Part of a small language model's weights.
Training: a variant of Muon for these matrices, 887M tokens, 6769 steps.
MLP neurons of a small language model. Each row is named by its layer, matrix (gate and up: input weights; down: output weights) and neuron, and shows model dimensions 0-191. Each number is 128 + 32 x the weight over its row's rms, rounded and kept within 0 to 255. Numbers have three digits each. A neuron's up and down rows have the sign that makes its largest values positive.
After each neuron's rows is what it responds to, as a language model described it from the Wikipedia text at the highest values.

L2.gate7:116135143119151111138092127170136164154106090093136148101147097175131077154114153097112129089090079090078136077132173116158169134115172111147093150159099071150163150131129163112125220183111091171118091147110123178129135092177102182130148103128123140164163169104116118113089155173201209124220078132131099111156150150145083110119141152066118126077138125146162125103108116091188105166153155142116128128139160092175145139047100104114231137097096189116152102099115164155160075146124141094170095171098160090054155080123131108096114087140119147116121192125113207085111063161094102162
L2.up7:107166159065095154124105092172102117145160121117115175141155098163172094090141122111088151128113123140069063091114106104130116103085186159138185084163044081120207126125118120127140122085108112170114120124112087128129129176131102088096161138120155102149105173157148115089103097143177169113178168205109144179131131131142080158130192039043100099073149092113101115138111174111173135146121164190100192096092191091119175133144126142132095128119125123150129121113078124163135088120127129127168158100119116113172197090119146088112089091139144189074139151134154100087174086155119103151
L2.down7:152148099158171129075158127146095174126097136204125141173131147139106155184093114112103124155168174087149111148128037068125101115147123134021180123124084094137121128184111136147085123113169119204109132178170150096167140168107119142121129168103117100070127106123117134126133126119108159137155091188136104134147107116150103091059167134097187132132107084085108129192113163119093084075139173115083213230144137078214099154115154118178081071140120093179098167137142141148121145057122123141119104113111151093107141145147113125093100191124195150196113094074140140146106119131117128164
Description: Word-initial letter fragments. Single capital or lowercase letters beginning a word split into pieces, often after a quote, parenthesis or hyphen, as in "K|okoro", al-Y|awar, (O|xford.

L2.gate517:111138112086166147138182096152096163140130098154145081138081113098117181122076148112097170104138133136117091128123117132223108071162100176105143153155131168118064071137158124092115098152129134120075194086100136191138157139152098112187140173159126110170143122179105074112149152094131104080113098137103162100133172120061175155158162087146137146099112135153172115101161155097128129120178162078136096160179138154122185214121135143151097193115189174155140120156145076132083090100082160076077101083122125104129121072094111121114149090095143162050122175162140101110083162136174143174
L2.up517:118093109071157063122141143145147108077119063123154122122095157111149162101170057133117120132151118170132134168169142158116107165145092162107170115133115140108129137100104124104147145136167092118112129150170128099148127082146090091189107110144091149129141104195140145124149168070105164114159091101173119046104129141160150095148148132117131082125125087138126108109092160071168153186111148113126142147159131176150148115140117079165149159146132119133117093161133103108122143152202165129137171111202115091136140084151135126168118101114094168152138162176132169103196149114128097124
L2.down517:133125116158099094192144166127129052121109092090096063133137155141127119086120054136110101112177119164129140109150126106097120104166076115117123119153094063172165127119130104107127148105147068136178111105095157116214188126122080093140129146121130105084165077117156154118163196110106128171159085096146114082105095119154171093168165122151166128144092074093137162101070129066153161147135149153162156140133109154151180140178089061149184123170143180160073065151103043111161133150098088115071183124173133106146142177155163090133100134114113156111131146097113166112141102104148083125
Description: Mid-word name fragments. Fires on word pieces inside proper names, often foreign ones, in lists and tables, e.g. Slovenska B-ist-rica, Bisch-of, Kę-dzierzyn, Qarabağ.

L4.gate232:151110108107105140131168089118065135196162182179139113100153145185143142074105103079104116142127147105098172107106099146144182177117099136146147173152125161120128166128148169153132138127130082099165142161112079133122156169142123122149128108084151073100179127163082151058135146053182090195109077155085125100106123086130149176127115186167176126079067170161138190149145101159146160109086135108104132150102129130115123177076121119113155148145131137093072132124156175094116087142145126081116154111115113160126109165109117121182057127134090120093078149098140117164149165121120163105
L4.up232:096099083088119108088162079181151092104138106100161130104195130138132195128118133110111162091073162129117113129162090111170143138136149140148146074092140204096107186133147134188128101132128131141132171133143080088152137128127066128143168144135122132065117109143144111133156126124122073096108169189114109130121133156151185145117146124120138132101090121117105114096077109161129132151138100127161083174132114136166124120133137123166126089106135131153118147118105134121121090147127150125090160093078121091108071123176099092183129155136163083126167111151193114142119194054145112173
L4.down232:152138121185080092115115158112101127115134062127129063123147095078165162120157110139167147092131120108066146143123169098107127138122157177123121143083150107175101107155153187085085125120133089167140149119144113135107104163085115134168114187159095230138149142189091102162117144111148080159149133146099128130135143148096151082081082071118157156133119138096103072051107132153105132118145062153135138135163104145171166142191145132056108128122075100160173108135039138193196153095123093128081162176149163101092129176101101180109128121079119127138181151120136168117112157135171108127
Description: Nationality adjectives and table separators. Nationality adjectives and country codes before a noun (Swiss singer, Korean microbiologist, French Open, SWE), plus cell separators and semicolons in tables and stats.

L4.gate154:124159209136129096114091139081107159135096122133102131043140100139129162071168091072169069140136114136086106112149175110124170165133091129111142115147072148115077102089148122134123142057085155153129084173124096159149150106109164131114132174112108143078117100114064121104150133163183120150087144086145177153193213102191112156143105073127148096198108085118067082077167101094149091112164136166176157121151106150115127187144116134128167076131133169181109100083095163073134135154116149155165109033171080076151154112096094081138082105108137099116185096104108137123078129094120110118
L4.up154:128100089106124186092196171132081135118180095129117144092119107150095126079123113156124176108106163119106101119172086114159113130127132142140138132213097127160112194118155131153109160107111149130063067150115117184087160165110133146165112125071098075180101098099087170089090169101205181105114116135143195113124069059196122115091161126110072158170151101171139074093068175144161176070162126169099125112117108142135126127105113119138134137157128170091193103187126113123153210116099098120090123128169168069090116152088179076118100130175124106164140123090116092106152144124104083122
L4.down154:082072081160127136118163158147101030125090121093129113089157144162147113122089139205135164191121052144096127162147160115068125160148185119023121174101137173132139084127123060109135149079117102124140099138091127163128138125116155127160128062151099143104119104131062111108126191115163093106109163098123113177137138129147121099124204130140092111093066156061193115098131199133104106129075094112120180165186111149112149107141167117067145082152146077183144170140075162140122123114158096105084073096117157119138111200088134104129118152132167098142125105146154184143166113137157153149
Description: Surname tokens in names. Surnames or their later word pieces after a first name or initial, such as Sch in Schulz, Forbes, Get-z, also in brand and place names.

L4.gate985:057174123124103151065105129120147164162114185152069118123152103157156131154123160142165138057122178112116179090115114163108149140131132102151083117155128095198141069094138129134091147106127172153123171138098136172115165119115150099168143152113218210112092131188122141138159139141079163126102095115090116084149142118104143104120058167154154086149058141098138168107097145173157093128068118162131089132085145128123149125090100202167100135137082176062105037158118110095108120152162100121100137135181133110110121078159101102148113092088158140157148137108175143117175062190164138160
L4.up985:141151106077130113104164129114168148037081136159141116190144157125168133179118136129111175123141130106137163147187145109146071142157112111107141163117121137143159113070055146106179143133123139146168118132098155103112160067093108128064109191150109109108163102178125168130168139119145211162131151172115114083089165140084114180164109157154091139196121156096160112109151100134198131116142105190171124109210140138121159115157141067137157118114143083102089108093116115146116115179172092113162108154066145117102130144118145184125110152113157104168063172116170141112193143104137091140
L4.down985:145128165124133150116112095111113107208112116079074138150113158117133116086147138171088105061114099106177114164133119108090120106145129114193125128148126179152114116160106161132126150166187125134149156165140091113094110108116174155123129168120152149186115107118096059046145087140157090097099177135118096154129127111172129130150146121142164142057113111108161153120133119157091142146132054069158125192173161134148119082174156101130107119031145146121050129096148092112104152130161139129103108129118091136127157172113123140093132134151118130145129125109143167148116000137139109101
Description: Numeric/data token continuations. Digits and fragments that continue a number, coordinate, date or name inside tables and lists, e.g. 83,550, 25°16′45″N, 6 June.

L5.gate794:131109162173129160134117124145062114121150117090063182082112172054084131135116123136084154074162118093180140131102099120125087147156144113109139144116157124129110127109147181141158122063175123137181189070110061090175190071105111129147110092143125135136109091090185083129139136178095131130120194145169111127113149148151098101125136144113128160174167159104119086107073116099124156112086115072181114131110141148159158099106132141133126189131053104088145151148117140159113177152156175119123144130130126120085120100133113224083132156186133124159136138083181135124125117131129119118
L5.up794:077107131141112150133160128084099173141130137093111150160100183110109137055121180138109111087162064113116085169120107160149167134143194137088142166151137114085119151147168080118212078171119106085146138112099113114163201132076156158126115136096153173091141129103147106091146172177110147093178150151173075084087180136119147122127137090144076066134153086142180118095126105079124060132100158138098129188146158131104176123130131180100127143109105080115189128180107161150113116131168171164162181169171075181084109092131193147159099125172174119172144168106168181173172168141111157132
L5.down794:123110104119157178139091144090100158088116167090185157078120150137202149108161209124150137118144148105141083081080109161170103116178144078109141216142142204127154138126132158170149163141104099120099129101116126163123152069075148149155136102112087164146086133121194167140096145137183080099136185197126177064104151105183167105124121118111131103144114087135138172100072139118152118141112080112176152180159153185120113151146172095054171126152133125114142146154143175147096133139162180129105134160112133128093117109143189136130146127127168111128086140157128159090113144149103134117
Description: Before-year date tokens. Tokens directly preceding a year in dates, mostly month names plus the comma in "June 6, 2018" and "of"/"late" in "summer of 1825", "late 2021".

L2.gate333:180124120134125155171102127129079133144112116129151121200123099168120162140181186146112099136126117147128146171123131105117171165093106130111113109108116166095144086076209141158102123094102081165138109154095146120197176118107172110087139164108079104126125171079112130135195148130175130134157159094149151077075158092116141135166160155049131142108138137108127213160108120197175144079125128130134120123099078200137103134067193102080120180165132098134128116167096141163149093158118127102119113112153146205084131116049098135115141154154202089181094133151107095118155124165141125090
L2.up333:139110114192088117086034094141065176149093161135057146147048167120133136072139153091123132076146168112170134204088110153092082090153115103131152109188144138082107135142090072119089193091108108111148102153134131122138097115192144069148159186147170119146143106164215110112106151133156112126126158131104151168103202146099166117147161175123126103132108116084136129088118115152133128118108135165133100130159124066073153111092189156132162139153130077164074116113109095117124082137090071160138185143150136128104098117130149125119164104144197220195160117106130136216165147162137115091
L2.down333:143089188145083112114046084156141107077121150092127147093103166066098127122126113136130124112158121129131146141156155140120123063088101089106162128094142106137081131109161111175071115127190057095156160182096115078144089092134172104133088142127123106149140117180138149103176137164114146167143101055178119140098144109081133095172185175081091123124124152091092173117209156118162087108113211124101141090145130098137204122093159191162142110114158143104073140092097109095169070157129148126162138228127120148147106140100132178133140154116158143181146155174189099140179167145181121134
Description: Dates ending a span. Year digit pieces and month names in the end date of a range, mostly after a dash, such as 1911 – 4 October, March 7, 19|17, 1882 to 18|85.

L4.gate1249:166142140164152134100082101039112063129198122121109134163074086174114103088101129149141150115133074194097122102106065183121100127143126071182157118147128143124130114141102065111107130162107123074113090172085097090126052113053090136151134160147079123163146131154087174133097141145150139082122085101152159106146131124162140086149046145105131152142087112157099026120090181132104077213129146158149143133111110151167156148097148133135100168170100170156113057136151145055135078104181114163151110132102079106192125070143159106172132183149133156100154052102111108101064107154148139193
L4.up1249:117137160113140184097140102127103160107130089098123101131076102221076072156104114148208197182143145138119135122165082168111146135135182154134149152128084093077153161156112145149116173142135108127115152167172123165202173156160142109128106087114173112118140126112125109194084133145117145154147093085167097098094148163185118116153140107118107115141169142145123100123128130085105103075136077115175099066110118084105135121090141149140100175123104155161063095112231133146120123149147115149168142107115147089095104204164154174119075152130114131140143078132173131157086113160137187153
L4.down1249:096121117119129130129157192107138080085123106147148169153131090132146106067178153123142206118094180148150179118139051162102144157141116123117196126080126138101096087164083161188105115187094097092173126144091103094180105112174087109050123096088062139175125104127106167082114120086156127102156115075146161102114091094103117104170135122117150159092073093101124095100128132116064130169085131126162182193092102094122111154111111163141128167170137131140092154087148191102128108108169120112155122139201076138157149101188089141123109134129095117126143094160147093143085125193158172168
Description: Word-start fragments. First token of a word split into several pieces, often rare surnames or names (Tol-chard, Ku-hn, Ell-is, Cod-ewars), CJK first bytes, and some modifiers like mental, partial, hidden.

L5.gate772:159099109134123104136162136119094121158071088132087128086114162143149173165173116134111161097096117132154098169109161083168112143114097105128125138153181135067188186152086127157123099159136154172087084154111094148099076119193138198119125155177120126123135124127171075122080132178185146081138133106172116114118127108149118090078184120141137148140122156124130145182096190112118135132131107120129145118107123099135147118124170096151149177165142056168130178134123148150100172161204170160145093090185136120135123118159075098098133110163083105159148090121162094203090102138095161092
L5.up772:142126071107103109116062130156138091126146133144127140145113147157132106126101185160071145137159120140141128153093129120161100116094132133104138115149116097147106053113175145057085180145098154101154125108141108058137130131160161122133106138129167103208117158137110150137102148152121166098125133080142126077138133168167109115137116114102104064165153122114054094109158147162123135136132162191081142106130114157121183144106135154142116108162169117127128086148126098095093127159128110117086147155071100140170138065124147138112142154112128087153136094128148103145089158099091118051
L5.down772:141176151109066123149158140125073070168202139152127086110148159098101118120110100103138152168122160120181178066124080159085135078125146142108139087151148123120127083066161114131112123167102140131134180130128062118134135134206137155130114125110181080169177131151118149136162125147096106168099146182150118089143083137125119128206142178102082098061171080145106151150126102139175184174108105125147145149169169129106143123138119147143081191152128173157163101139139161168167123143119097104141101103085077059186129111141099120069093177127090090163129094104104170151121131198102153043
Description: Domain adjectives and commas. Fires on commas ending clauses or list items and on domain-classifying modifiers before nouns, such as research, educational, cultural, academic, financial.

L2.gate314:125135126116124105127101159167146166122121133100113142076173128092146121135131145110136163133113157117157061088122125152079066124115156086107164170143169133122078160096118095140139143178111125111196205118185118121103118146077134136111108161178088087094125110100128134133092203105063121114086118146119125104180094077141118144063106160137067082143088039094127190146117134169080164146066138160170083072126130091153176106173131102131135140069157138150113120078161163176137129169170144130186146131121127167122085110086074150130169101151166218087162198119144152137118159080170183130
L2.up314:127115168069157196142121144077140164099106117230139130155064087151131100141065122110139125137117167130091127182158095111149145160109165152063161175123180176135103116099091107154128193131163150125144157111147120121164159111134084181134122128123115117112089113132158109150081110142132108119184175115139144125075161166112168104155121187175155105145157121130161125102163138120138146155094087109153117180152094135102127179115141195128079081120169109174135095071093141049159093136155126148182134126162141072151132146102134157114098147086176095085108197130183107104061099138116115126
L2.down314:162139101157096110112127123108107135133126131198140067135163107137136120123237113105076082102140191171098061133086134117124135111132159140116141164179102134117130112173026089137135130125106112109156142107133101172093074119115100167081107145152078134112140147141103114157185151158141104139104114175190168170100117143091105139166098135142146116109121167124145078092102180196107119094117087091121146200083140116110166173156182158169091138113124128141102168166069143095126150160105161133100144151077192122092112161123127156167144133080151060158115115116151030176108093143171165126
Description: Compound-modifier words. Adjectives or nouns such as private, social and family that modify a following head noun (social media, Private Collection, family fortune), plus mid-word fragments of names and foreign words.

L4.gate1523:124166168067163153100059142054131075149145123125113063156070165174093192095221141111156149172105134168164081122063095074172152101158129218153083130158204129118118125113159144126143131160113096115127126147054113170105102170088108153148129139166060128142116144066175131157076116156107190104124166088179153105108108098123109097104113105104137121100145109094118132123116060096170147118122124137070164128104112134169138134135154133137133116135162098143115116064146141118134171155140125175135144143137172087126151088107080155128132127094091140129166125103090133221109145176093067130
L4.up1523:127138102128153114140128095122102089109147092206089131118067090089140119040163056144122071154132135110155141156096119117119111101151147154141181125112118164145136114082091175130176128153121126052159144169186134134160168093083122154100080187115105145201063106122104146139144075128155172127159093157121140140106136105079144129117176124161147149211138123128105131188112142139088124106145095099158131099126085117099106120181155135103150079167116125127148113158126180155085172101088118118089119061107113145009079143123147132090133111141055064130066181114092119130137129127127085131
L4.down1523:147166144173112135226115140096118113121096077077110137121122142139152128120152142117146101111113133162134203189143150129121134126111142077162142068123144132121155121114127170157171177125094092110101152109101146064170167157056109125113136130114068117131055104173186152125132097163141116196143122120124162132097147131166140152129164079105144132127127140086126148128100143155134105061136188090192140154104078078097110173179092109171124160122162086150142124095096130100143123113127149144093141148157115134069191183175100074144108097065128080089114156161077131190126124085101183112
Description: Institution name endings. Final word or piece of organization, agency, and country names, often after "of", e.g. Department of Justice, UN, University of Chicago, NCAA.

L2.gate963:154118158150120156175130079083146154191035089145088155121112142143130111117155142157129092164102102089076099141129125132103117126128084141140109095183105091136120151116172190088112152094064138116089099055108080095096134194113111166137109132172124087110110104076148134094145064135109119189169135111153160131109158139114090081144139163142136112067111105123168182121072118119140121160148153119197191094143109120058161122146096109167107150134187173185111138136111156074156122093093095147136119170130148102094125099137104073127125128086146133168126132086156142188114086105139148150
L2.up963:120082147105110073143110109095137146205129117079090170103112112157140142093137151121164103192168094144142096107125129159077161119145100114159151137128131078158099182102105118138115156145123105138161142161189119109149140091099126161139093103209118155162187114097175164143102104101088143119065097172083113152180211133086189146107115132133078123151157045181163089167146068159100132054134121109110114122104105132170094155179098112132157117062145103129158138154192165154111135068134104121100121110123160126107139110140116102055148162178131118111177149075158098115125113104143118125
L2.down963:166171103123110159156107084157140148121111156190116115087100114107134162111120072124124124060162104118178147119154158102063107094134133135147149197124153157092165082179165123146111154128127096077147043128131156132147122123017088093154106132119132105130058094164125076181125090152086121114106142132051091119140170156102158154111103044129081124105091091148158129095081099126111084088129130097128146164083098155155105095095139110087126072113129112159172130120163164185149155114118108077148139154124151145058110175154149120106141155154155132135108163092149126149124123103216122134
Description: Institution name endings. Final word of multiword organization names, such as "Museum of Modern Art", "Monetary Fund", "Agricultural Sciences"; weaker on table pipes and abbreviation dots.

L5.gate771:147097172128140124106153099081118173129094105129114168154103124095152132145108084158120160127123136162125121115147204122099151124136106146176050149140129183149097159130136203114162125141098155152127073099109125140158158078115082130090140111124119112166134147140155136122192180088097162155182149176124167103172148159116062116162150116128188173127138115127148183126122159161168104041133078138161151106119145133113168171118141123127100215089141149094081079125132084155085188142099164139130111161126118117042189133165118101154200078120083121145097112143121165071031130103108070203
L5.up771:140149140189110070132164115138104165128155122093120101085158196211119132181125087076105172107079154084141145077129116095103130108118204118105121103161196113111115116149131136123109162125092150109109153096145090136146140150153105145100095093125127042178096140121121126086112053123125132139167138123150135153146135058119124067148133134162128138161092183120159092116178132151150115129083105181124096111173133106145163142146082136145142135128048093182106102142126158173170069163148113139148121115157144174173159127146114132124112145160147092122104109098100194081087128108132088117
L5.down771:179069132110104128110166130162111146148115121129140108107056119114120165129149136155102152149075174111160121144120193154111141130120137156133148074137119142109128124127146163149136169164145104122104153073090076154121174111097087060079128136144150179147156084116096127098162116120154162171109111162140162201137122146190069049170153101160146159151111149166171154105096135119146191165093103132129070058195121153098181090132094167091092123092121166125061136137095119165062125151165217096173149067112186161134170119125119127169158154149136073146125095153150111103227147107181144072
Description: Word-initial capital fragments. Split-off first letters of words, mostly "B" or "F", after a bracket, quote or heading, as in B|BC, B|oston, F|avela; also first words of names like Black Mirror.

L2.gate1303:102114128095102175145134129091126104145121130158118150120196130132106138145105144140130117189103098125142107110119119133149087108174078123151184077147120078131161125105102084127066174115111102178115171089091111075083188139159088099142136159139157111165114106129140170087110146146153101133107138127056157114125118160101147129128090133142138154153037163169136124159103154131183153116148152147087124170108137111109080123168143071110152106108168164119122167102104143145129100103164155180173083141157130116129145161198096153141175184102100126131111149131189147109116136098162096138
L2.up1303:090137160133123133161141099094118144119139107096134112157180131105068147163071096141110084126154147114110138143114165169128104207128107134097152178125165119133148115139135111158091125179191143138146106138127129128143103155175105087122095244105091151161121210114132104092098144085104118128127152126101099146117150091152119124118086165119068088112098116206131178118137052133144110150119105066139152110095113135155096103120110079120142127125103134104143102191112135138131111167123099122179128142085123114120151175153127097153101147117148127192097129164125136127086107154094093122
L2.down1303:122130143035118119144148095071125144112066106121103094197134147121083180152049117184132108139139142132084126125138204112082147155135125138162155174094130140173170117118138095125126089155121101180154093148112109120160101114088138147103106165169120135155059175139124125116090143136155136122151127137077084167075087128166107091119081169166112142128112219151102151178124032102134100127086130121146213108121152171154078088102102105104185119157097158135116113129140170114123102162179160180184120142094107075076177133135112125151086156074071175095106163112134123100090109131086148140
Description: Numeric fragments after separators. Digit chunks just after a decimal point, colon or comma inside numbers in tables and track lists, such as the 44 in 3:44, the 56 in 96.56%, the 00 in 450,000.

L4.gate530:149145163148180183146130121097101161099193127168104114071123140111127131129146137125047120075094124127095181087123162122111116108181061096096119086188171102138091167186125184155145152119091118122127098130071118114155021119118171203110095175124147160146156086130147105151098217138168103111177079115085154137104156169083127147142109116152135145155102095114101198098113127076121124136090158148126095092144173159126203106108145144109158158123062120156097108104129102136130101085150130127102164115147063165134063133095078126132138165143136166123156136125111141119060106202092107123
L4.up530:103129145064147094174104104189074201070140183102110127134118111132088076128128123122089106115102089140144133132134102086140181188137144166126163083081122101119117104177108109094053144160118146133129149157128150165122141151088170080119150140109136166121110160099114115058148144132136151160163090128128127174116095136088135169138132088189180092113170186102207195150092156083137121135141126136069141133110115160125113103161123141200077137162110157141086163114089115108101141117106156138145077103128145046088175096138094127161102114112076161097111105129150187127156119141162139137
L4.down530:052149096133131161151137159122132099159151162198112178153156120148111135158122087128133133067096087126135130079159100113103089063142133128087154036157157121106103179096101134053153122134116122085142161089073100114102115133125135121147132195162134116122162096127121125124045117061136087093107164137097125171134125122116142087122145150112103212138176112098121122125146144197149125128200117169152147111194140178139183144090113137066094138125178141093110207096177094110146122098120089127132136144111129164070065086122082133168181171135142194163132146068128200141084144163118106168
Description: Word-initial F fragment. Fires on a split-off first letter or piece of a word, mostly "f" in words like fame, fries, fog and frozen, plus some name starts (Nar, Kas, Q) and "high".

L5.gate1354:136159170178128104105154102140089177090115104172116107156124112078107150117151124156127094129105094112097132167082080086129081152143133141125167124114189108137134095171174154127118108168111154079095136122118178158181151125166154143127161116119096154183151127148081183105101091145128150212176148047106200158160130073188128095190149098177110164133118155155118135111150151162064186143159020175118142051078093157111109106127106183089160078160107191132181127177130069059105121099106146172136143111141118103142136131120186136101149176103137162100107160122088140139134163191119080139
L5.up1354:192195098160129106106156110111124114184041158106125138121133151116131152076142136170111082063120126145110063105155143116167166085210098097082187105094140098073138094131145158089149147144090122149142129161155062164119159196130109111147153150095105178103180153095130105125126132154106094155058123131099228127107085199113160158100122164127137178121104090139070091082098109105166186093200190157127094139114113123156096064135107137127127100131137153167115125135145102128124141097111134117176174058143113169078123179115146060106128113160124161140136078133109189099142093136100137169
L5.down1354:136113119120080126163121104089134131134089131116114143081164051100145085091064113097152122134111082122157166124117116069096108082147153190117101143049104152082144131134144145091131105163102117083081126144145104112165156211129110015145189165108134161155143117174072062165101131141182108101193111133129158113163177123084108084153177117103111131186104209190150102053149165147090117190122107090131118165130125120129111094149108086115113154096120121145056077062110120109094145205079094122135125152118116162117137162113154128117117180118154120203129157079096154125119120121167121086
Description: Person-name pieces in lists. First names or word pieces inside personal names in cast lists, sports tables and office lists, e.g. Yumi, Gobert, Edmund, Cromwell.

L2.gate213:173169169136204123093089117160074063153151154101131151106116134102098145122129126075090086161135143214078163128143132101139171139160095109156099068127168130140153121130160144159109107120080101090131119118139132138160142132124094144141122115145103070166101101160158081154155126095069084143156103131132128158120103138182111107184116154123080055119068109084121158173106129117151160128090130166166160098119115108168134199130067089120118116095133052121089159107123113173093121104082081109089195217097065121164100062194092179126081118119141078134110101149186079143143186152105125109
L2.up213:086062080177135110139063118144136109137176102099144165115148205130186162112167134110104144175141138159137168148129154056075115149177135156099132136091080112148101066136149153077080112172166180137133162091128131145162180087094116209139160104108153104115087141122103139182138156108108129179126152131121077143095170147132117136145076114141072134147099115177086141129167160122086166097134145044177101074173131120167096130216097070099154144037096117111134108181063159177132140109118080137132129156129130079117146098133140186170127095052141034153135136181130124150111187146074126075
L2.down213:129087080134085138163120079180127169103146099154182123092127183157188204111127126149097143155073154126156088142163113143123102151133132108131101161086158122124104104152167087159073093185117178153120139105081089081118102102123144095107054141103133106079120118127106100144101174213109091116135107101109155168133131152099124114152127113103151138100166169102107185113134137084086112124124103081168122089131148153182128111132140089143129087119116090197193113172099166104103121162103196175126153111109085145142116057150103143117140142132115140161145143115120114181094142087141094099
Description: Nationality words in tables. Nationality adjectives in table rows, lists and sports text (Dutch Albums, French Open, Iraqi), plus digits after a decimal point and scattered mid-word tokens.

L5.gate456:082106094136165097088109057138157103136088114117111128098093163122118145118126158109113158046159151143119088087109127133119119141093109134102128167130135109175132110162145112149110163082121167081126132108145141126156099158192063150153167128136075158126141112125110103146127120108112168045195103117068113135097118113150091163123120136113131112116109124088150169120121088112126111130176167142076091112167164147137108128199050121173166117153145124130100174076137129124182100162066165144135113149122168189170216134187077143093130138113110068093136109080130131111146053079051167081
L5.up456:099117134162140133145089080129124042150136117156113149172159119121085178118148160204157127101109144134109176144139133090130141146118121113170139168115123174081127140133158149140140151122156150178104147118164164083073169103095185160126167077096169084208156069118093135133103119115175136023165091130086127186154110145113057170113174104042103107123106109114152099111165149135154160062151161182093133139141137174142169135109093104182184141119116100191173231143110086130103180143076093122048138075147038124125114092091110097114092188163117114102138084091101142090121176148123121104
L5.down456:109156072131156102099131092162098121092117123123087136162121167081181194172131097135212140122152039124102121140126095175091128121128131139176117105157164160122165155107118115104135128043118125152097150076158107124209141138109158095143135137094130078103170140155174147106101140159130140115129108151133142079134110130143125119148123157100099119184127122115102174177113143115098131094075179147135157117159157108171079114154102190125111134129121142065137167139101119097133131148122121143139133138130143126190104159100068066151142123115167103148124160119155189124153119096120114074
Description: Final word of category titles. Last word of award, role, degree or class names that finish a compound title, as in Best Actress, Production Design, and animation supervisor.

L5.gate911:092178147176125090139135069147081133098133138107144191094119120131087155100072082105108149158110146155179153112055120171193182124107121158127078111099093141181092138051144126140125083133130120115196138094190197148134167115164153115052176100121137155092085121098161181123065106154127123130062173106103116175140131090185116092142145185196103161107131115118132140119131162145154119187123174070128187106133151127138115171130117138111065084163175147103102126126171114105172111158106178166171119080113131099081104094132154109131118165132195127116115162121100102184082142134098122124
L5.up911:113206221153141110144172150103110080152117136151091165063159097098078111120086167075090102155133172144144096118166105124128125152088208144144109114123128255220145128169124089177103143122113105103137065103106114148076149185172151085103157171132127136129112127154122134109080063142165150170115108162130156151154224161113145124129133181147147029104181095199149156113137102155154134126130100160106091085116112108157078129129128141110099098137135115184158124092103089161209159113142067103141168074135112111099092128078128137159119120122128094156152134166117142135141135098109217151
L5.down911:157000118132123119138068145151140148099178121133160142163122151129165095126052083117095140097119110155164132056120165142171131141061117180136069093098158119193108152116104100170130152109128224107083129129123151121114169039151151077123152148147066124187130135114075096113114147148175169149149153129179119161161106121163120075155106125168098129119148146125129109175122111072111189152072097161083133107140145145126084189121116172150123054191094098081104129078105153105119125143070124165109177092159060156155121108115143120187129116194111121098128124104108082112158147101161102088
Description: Decimal digits in tables. Digits right after a decimal point in table cells such as vote percentages and climate figures (96.56, 1.76); also "of" inside names like University of Chicago.

L5.gate553:125114093155168071104162190076165210125105135148119163086110106170081139115132065092103201100186150121092201087093078066075104153136139142188117166210102114134144080122139033069134133101150077112145084141153059098114051121083105156166129196142114099105119109125176143123098156083114187122122132128114139087136149103146082130127145151077156080148137192159110184100119106129128133098136103139111157179145163103166162207172116171115148148144084123163134127098125160139154143099070095120117137100115135165183132185118122148168115111083082101143153161100175160096135174094163109089
L5.up553:113169194111187089135090105134203131109105147135089109110177120147134168150138135137199134126070114128124140078155071118053156137109135034086132174153073116110134196197111154137145119174091090144142165141150095095129144209099159103095149146108130166101098115111196144120212146065117152170151107159086127168147101164146054229151135136080065136129158089140146127152109089117117124121137167113113124153149150124167175054151119101154095125098083120095146159139162134086127124107128167175065149161105164151146162139144157085105158063126143109130110139117131129175149169124141075145
L5.down553:119102149142096139129157132122156161128186157040158143127129134140088074138162125147175143144151211177122147139105149147102098136134123131146089135118127154138193083109120067106177182099126074085121157128098117158139120137137074158157168077149166192026128209079136110124153126122099124195122129125098102132158134168122119113126115130150107088106105128140105182150142124117119147120167076165133064121122104106106164136173096161156158159042123133108166098153163188153111150128079115155081114106151174124088160101108139062144095123125092101045091124132165125178140186122114080124
Description: End of proper names. Final word or word-piece that completes a multi-word proper name, like Museum of American Art, Boston Red Sox, New Saints.

L4.gate1126:102130077142094122138081174133123182159137111126162094127069163078137139029148136035082076180139120063053102100101142153106097060080115107175161172142124131108144089150110096123141146092131136132134176139162137115195118182120164155123159082133157185130111129083132144125092180173148111121122145106154067133150169186090109082138143117041186103139104080126154143084099126106098071116181092141144083124108130155103097128137127161130163132125140108118146111118140142130152140113158107084187176123198071127136100134178106091133164149072108114147162160127166129137116127173103125133
L4.up1126:126174175115135177188132155180105164161191063094157085117120070138166087107151153104116118135133134122083116128157060111135103146132098115140138134187130085081086101164158170162145145144063116114121169133143121123141201157132166104095161085198106132059155135124153114064094151095128108129124076136145163127176134184090132134191166180084122150129136056131102128101123108142138131130147125134118088138095164109157078128091109100102140167154070127113142096137202123115125162079148131133188153112129051150145175122145106125138094128085146187172200102151140123191172144127158056175
L4.down1126:108152145122107149099185099152178110112106129092096133090146121120131120109112137089094115201116107070171154169093125162099170142111175201103092123128154169121086111163091148167185122145062144151117165080149114139125096193096085138095103126148136139162154097128100149161094146072183069166130122167135122138094189161153180157127178165174115197147088161077148090126148170132152157075130187135135096145062123175154138115138070148103163084101099057080125120121139100079092064099194136131145124142076113091134169142138153142158147065131100120124144141094145127145101175161103171136
Description: Dates and reason links. Completions of full dates (the month after a day number, year endings after 19/20, e.g. 19'49'), plus reason or purpose words such as criticized for, due to, to prevent.